From a checkpoint of a small transformer trained on Wikipedia.
Size: width 160, 2 heads of 64 (1 for keys and values), MLP 640 GELU, vocabulary 2087.
MLP neurons of a small language model. Each row is named by its layer, matrix (up: input weights) and neuron, and shows model dimensions 0-63. Each number is 128 + 32 x the weight over its row's rms, rounded and kept within 0 to 255.
A block is one neuron, or neurons of one layer that tend to fire together. After each block is what it responds to, as a language model described it from the Wikipedia text at the highest values.

L2.up18 [202 125 138 128 167  63 117 126 117 113 217 142 115 150 157 169 168 114 100 145 110 115 124 202  92 180 125 110 139 109 105 130 156 157 139 179  99 139 135 117 134 122 138 120 110  80 137 127 125 141 162 105  86 143 190  93 129 133 125 148 117  93 163 115]
L2.up47 [176 153 178 207  98 138 148 127 141 158 120  64  99  84 142 126 109 154 142 150 107  81 129 151  95 158 124 137 159 100 120 131 129  90 200 119 107  49 159 200  92 165 109 112 133 174 161 137 133 155 131 126 158 110 168  98 150 146 129 109 138 145  76 122]
L2.up98 [179 140 166 105 175  88 155 128 123  74 146  99 132  53 137 210 173 147 129 153 104 163 118 163 158 166 122  78 117 118 173 156 192 145 140 107 113 128 196 123 174 118 149 159 171 144 142 167 166 209 150 113 136  74 146  57 151 153 116 132 172 116  76 183]
L2.up262 [197 157 142 157 201 120 129 168 196 129 133 136 123 139 149 200 119 142  84 124 151 108 154  99  96 109  83  53  70 141 134 137 139 108 131 138 126 176 146  99 152 108 117  93 201 146 125 149 124 156 100 115 159  95 122  60 109 165 123 121 150  90 159 138]
L2.up291 [158 116 125 110  94  82  94 136  97 145 158 121 151 133 123 145 136 116 103 164 160 103 106 185 152 142 153 135 155 157 169 121 142 131 174 114 152 156 110 174 128 158  86 108 150 120 128 138 116 143 188 107 107 109 135 147 132 157 127 156 107 146 187 141]
L2.up296 [153 175  83 147 148 159 109 156 122 104  86 123  84 112 115 177 176  99 179 147  87 123 118 106  66 130 172 128 144  60 172 131 153 103 124 167 138  55 141 135 154 115 136 129 148 105 157 173 151 110 173 125 164 101 152 115 172 125 122 110 139 102 148  94]
L2.up319 [144 176 120 134 125 134  96 151 145  91 116 104  85 110 108 143 137 122 155 123  75  99 108 222  49 148 155 154  80 105 127 156 198 150 101 100  99 173 146 168 149 180 150 120 110 122 148 135 173 117 141  96 113 154 158  76 134 210 131 141 143 129 129 114]
L2.up413 [199  88  94 122 154 108 122 133 113 129 146 107 184 153  93  82 118 142 140  93 177 107 201 121 155 118 108  59 135 129 224  71 147 106 193 144 120 148 124 110 143 154 105 125 159 134 100 181 144 117 118  61 128  86 135 123 108 113 115 131 119 107 107 207]
L2.up417 [ 75 150 111 118 124 148 124 202 179 137 106 161 125 134 170 161 123 139 151 118 146 150 156 131  71 172 131 136 191 110 207 120 167 119 180 147 120 139 165 105 154  96 155 113 142 123 115 138 109 218 145  96 119 136 188  93  89 115 171 116 111 101 162 133]
L2.up443 [166  67 158 161 174 107 133 119 108  54 156 103 118 125  64 146 125  77  57 148 163 137 158 118 173 114 147 127 165 118 161  76 139 159 197 145 150 151 145 114 111 159 156 153 140 126 154 140 108 129 145  87 175  75 158  88 147 147 118 142 100 113 142 130]
L2.up541 [165 168 114  83 112 139  73 202 102 123  70 165 136 132 125 125 120 130  86 108 180 154 180 136 167 153 133  87 156  98 161 111 167 111 210  89 149 183 136 112 154 175 165 156 149 139 142 115 110 128 128  46 192 105 131 131 143 140 122 124 124 120 137  95]
L2.up543 [150 126  97 206 144 102  99 100 108 146 160 152 126 108 154 180 148 161 116 143  99 131 146  90 140 145 114 142 119 168 137 130 195 177 156 127 106 115 155  90 140  94 147 167 179  60 131 147  68 154 113  88  95 120 150  63 158 174  86  98 136 163 143 151]
L2.up556 [165  88 107 156 105  55 145 146 122  81  97  81 148 145 163 136  78 149 148 138 113  57 170 136  83  81 101  88 113 118 165 117 176  99 169 121  93 159 134 133 159  99 134 149 140 143 133 118 131 136 175  46 173 148 163 114 156 174  78 161 144  90  96 181]
L2.up592 [127 158 123 115 110  73 165 168 147 109 147  66 106 121 112 181 129 107  97 157 117 111 178 146 127 121 141  79 130  76 144 113 156 171 199 120 147 132 146 137 148 115 128 170 132 132  99 106 158 141 174 112 132 106 154  52 142 152 108  80 179  68 182 152]
L2.up609 [151  75 106  94 120 103 151 112 111  89 152 121 179  63  97 166 141 117 124 132 104  97 111 129 150 117 138 125 197 164 138 118 202 104 152 100 194 133 186 136 117 101 145  92 170 117 146 143 147 127 151  95 123  84 197 162 119 136 127 141 171 184  73 153]
L2.up621 [123  92  94 147 104  87 100 143 143 124 124 176 149  95 133 175 151 167 159 110 115 114 123 143  60 125 133 101 128  76 191 116 204 128 132 168  98 178 172 127 133 133 109 149 119 123 108 196 153 157 116  86 125 113 161 131 148 132 107 138 118 138  85 203]
Mid-word piece after opening fragment. Second word piece following a short word-opening fragment, mostly capital I, as in I-ll-inois, I-v-an, I-nd-onesia, con-v-inced, inv-ol-ving.

L2.up22 [132 159 114 166  99 157  76 118 113 141 143 126 152 119 122 112 137 201 152 113 145 133 145 135 125 152 108 161 127 107 114 106 148 148 125  44 152  40  79 162  81 150 151 193 125 126  62 140 179 114 128 120 116 127 117 107  96 175 113 152 166 145 189 116]
L2.up24 [141 190 161 148 135 160  98 140 173 113  74 105 127  94 102 174 108 163  90 116 149 124 171 157  99 105 125 134 131 126 131 131 152 176 183  64 177  83 119 107 165 153 165 129 172 142 146 113 100 111  99  77 105 140  99 101  91 134 100 135 143 160 134 139]
L2.up50 [ 98 145 162 154 173  94 169 145 149 154 166  74 158 147 101 157 123 162  86 126 144 103 112 100 104 121 139 100 133 168 127 123 195 130 170  69 152 103 141 103 113 222 121 183 163 122 128 113 132  98 135 119 139 129 139 199  71 163 113  98 142 111 115 111]
L2.up74 [109 145 170 134 139 159 105 167 183 139 110 132 126 162 111 152  86 139 108 180 134 148 137 102 124 106  88 101 128  74 130  95 116 188 152  98 133 112 150 126 160 113 132 156 153 189 109 173 133 160 154  99 165 112  77  85 122 139 121 121 104 107  84 147]
L2.up207 [150 117 121  93  85 167 102 132 144 104  85  91 100 101 116 126 134  95 147 173 172 147 132 119 107 125 190 216 103 163 102  97 103 102 118 120 112 134 171 127  77 149 124 143 123 152 108 149 162  99 178 130 113 150 184 191 144 135 112 106 104 100 133 148]
L2.up267 [113 127 180 179  98 159 156 161  91 169 108  94 180 121  96 138 110 168 163 141  74 118 146  88 114 109 121 144  58  68 109 140 130 104 121 120 114 186 224 119 174 165 131  98 150 129 112 148 140 116 134 123 178 154 168  82  63 182 124 108 122  68 139 156]
L2.up308 [132 154  96 151 169 163 150 101 164  89  75 107 122 154  73 117  78 109 161  93 126 114 141 152  49 117 183 159 203  74  96 110  94 171 120 108  73 107 131 142 133 181 112 102 144 156 148  66 105 123 124  62 133 150 154 153 147 156  88  95  95  74 135 127]
L2.up320 [114 126  80 163 165 121  96 161 205 166 119 146 149 139  88 145 140 140 158 117  88 104 168 104  83 129 115 117 142  76 111 124 152  65 123 141 103  86 149 134 146 192 127 118 193 114 130 120  88 136 178 154 104 149 124 130 109 133 160  85 100 150  71 119]
L2.up332 [ 97 123 143 182 170  99 126 137 129 138 174 122 155 174  95 174 116 156 159 132  87  93 124 146 162 116 188 155 117 166  79 117  93 139 146 104 146  94 141  89 135 113  96 115 128 126 112 150  80 141  83  61 196 148 135 105  75 127 105 121 178 153 108 144]
L2.up367 [ 96 131 140 141 140 135  99 110  64 169 108  92 140  88 138  73 118 181 168  69 147 108 134 203 127 123 146 149 115 151  95  99 158 102 162  88 137 137  74 175  86 134 112 209 172 111 118 119 143 109 109 123 144 171 123 122 135 165 138 112 146 130  89 132]
L2.up387 [142 171 165 182 115 155 117 156 170 178  88  98  99 139 196 134  91 143 102 114 145  91 108 134 155 141 204 167 138 139 140 131 196 116 117  59  73 117 114 166 155 129 137 122 170 185  95 162 122 144 121 165 108 128 139 100 161 133  88 125 173  60 137 170]
L2.up390 [156 124 151 146 112 155 117 110 108 136 114 132 113 161  71 106 139 182 156  84 112  87  96 146 112 145 106 164 162 119 134 108  65 160 129 115 109 145  98 162 100 188 154 165 127 134 135 149 126  82 112 115 138 124 160  51 114 148 117 130 194  80  69 137]
L2.up439 [176 130 108 170 153  91 167 186 107  88 139  85 139 139  97 168  92 162  64 182 111  94 136 123 155 155  98 116 129 141 140 136 137 174 124 106 134 101 123 122 162 156 127 192 123 130 121 145 105 146  77 143 185 163 113 116 151 150 137  67 120 131 116 160]
L2.up501 [121 125 101 187 125  84 124 120 163 104 117  83 141 130 121 141  87 148 157 121 109  22 127 126 139  91  77 127 136 104 167 134 147 142 147  83 124  67 133 144 147 112 190 168 153 155 122 184  50 167  87 171 122 117 181 134  62 128 128  89 130 116 115 122]
L2.up567 [175 145 109 203 124 163 130 111 147  80  94  59 130 138  72 119  75 177 115  92 111 129 154  98  96  99 120 188 146 117 122 111 173 169 121  85 106  95 129 150 116 158 172 142 191 121 150 131  90 155 181 126 188 143  90  86  68 123  86  49 155 103 116 142]
L2.up615 [150 215 134 172 124 161  88 121 206 127 102 106  95 134 133 166  56 120 165  68 143  76 137 128 135 157 114 121 134 140 151 148 126 131  90 102 108  73 139 135 117 134 128 137 155 221 127 131  99 160  99 190 153 123 150 161 137 179 136 112 155 120 120 123]
Word-completing suffix pieces. Final word-piece tokens that complete a multi-token word begun by a stem, such as alre-ady, prov-ides, commiss-ions, generos-ity.

L4.up102 [101 171  89 166 102 178  57 160 110 141 100 164  85 109 135 146 156 139  27 126 116 116 142 140  80 179 161 148 140 103 122 115 156 150 132 108 117 115 156 115 120  97 120 137 165 130 105 115  95 130 102 114 150 151 137 141  93 155  81 136 161 114 146 134]
L4.up206 [101 165 130 176 121 188 111 186  59 110  72 163  99 137 133 129 107 164 133 102  66  83 155  71 166  77 174 150 168  88 124 116  79 145 100 106 103 145 151 101 198 120  90 153 137 169  77 148 126 190 143  66 158 132 163 126  75 112 122 120 130 127 164 156]
L4.up287 [164 122 125 213 119 118 108 155 121 153 130 104 113 179 139 144  90 128  67 156  88 112 190 156 153  87 119 137 181 128 141 104 109 130 120  77 127 127 132 162 205 148 157 151 156 156  72  88 107 133  91  68 159 154 152 129 126 156 152 143 141 135 170 181]
L4.up548 [143 135 157 140 149 151 140 149  84 139 127 174 101 166 102 150  88 121 112 123  81 163 129 138 158  86 155 137 159 139 136 174  88 172 108 123 119 192 133 227 156 157 149  89 141 149  83  84  99 138 137  82 119 151 160 141  72 181 119 181 173 134  91 122]
Word-final plural suffixes. Final word pieces closing a split word, mostly plural endings like copies, decisions, models, also -us (census) and verb -s (provides, contains).

L5.up119 [110 160 102 164 143 140 133 153 114 178 107 136 134 117 117 143 162 140 114 150 128 129 164 138  69 144 134 120 139  80 151  97 156  91 175 114 114  62 123 142 162 130 144 141  97  81 111 137 116 146 149  88 113  68 181 153 143 136 157 121 127 119 113 137]
Mid-word subword fragments. Short word-internal pieces in the middle of a multi-token word, often names, such as indiv-id-ual, vol-um-e, El-az-ığ, plus a standalone E.

L4.up196 [169 144  84 117 131 133 140 113 117 135 138 116 141 101 160 136 132 110 135  92 162 102 136 107 100 113 100 100 143 103 158 139 186 100 157  37 144 194 191  50 148  83 152 110 163 136 102 112 151 127 213 172 125  82 164 118 152 132 130  89 166  69  89 124]
L4.up376 [ 92 134  83 173 103 130 159 134 149 143 101  86  78 104  87 164 131 113 120 108 149  82 168 108 181 125  85  81 127 150 150  94 158  64 168  98 121 134 142 155 141 105 134 126 122 108  95 188  85 154 133 110 151  97 241  82 178 151  84 124 118  64 146 136]
L4.up464 [ 87 120 147 169 135 127 146 119 171 122 168 147 150 138 137 169 143 110 152  68 149  84 100 153 138  92  67  92 157 142 142 118 191 118 136  99 159 126 108 111 114 153 112 136 144  81 129 181 151 184 113 157 161  50 126  93 166 164  78 130 175 176 124 141]
L4.up505 [132  67  98 105 148 128 148 168 124  94 150 158 168  96 160 184 126  85 116 114 138 130 153 119 151 128 121 124 119 172 174  89 221  56 149 143 160 121 177 157 173 144 150 168 126 150 155  96 136 185 144 151 143  93 192 100 133 120  78  83 165 101 141 154]
Second word-piece after capital. Short subword pieces that come right after a capital letter or opening fragment, mid-word, mostly in names, as in D|un|fermline, J|r|., and C|ol|ville.

L5.up236 [166 167 117  91  84 169  84 153 218 145 116 117 143 170 176 138  66 178 100 113 163 104 176 176 162  95  86 164  98 159 133  96 136 175 163 119 125  88 102 134 154 147 145 135  94 189 126 127 146 166 152 166 150 107  96 135 165 180 159 143 113 134 133 139]
Mid-word suffix pieces. Word-final or inner pieces that complete a word split into several tokens, such as ext-ens-ive, supp-osed, overse-en, Revol-ution.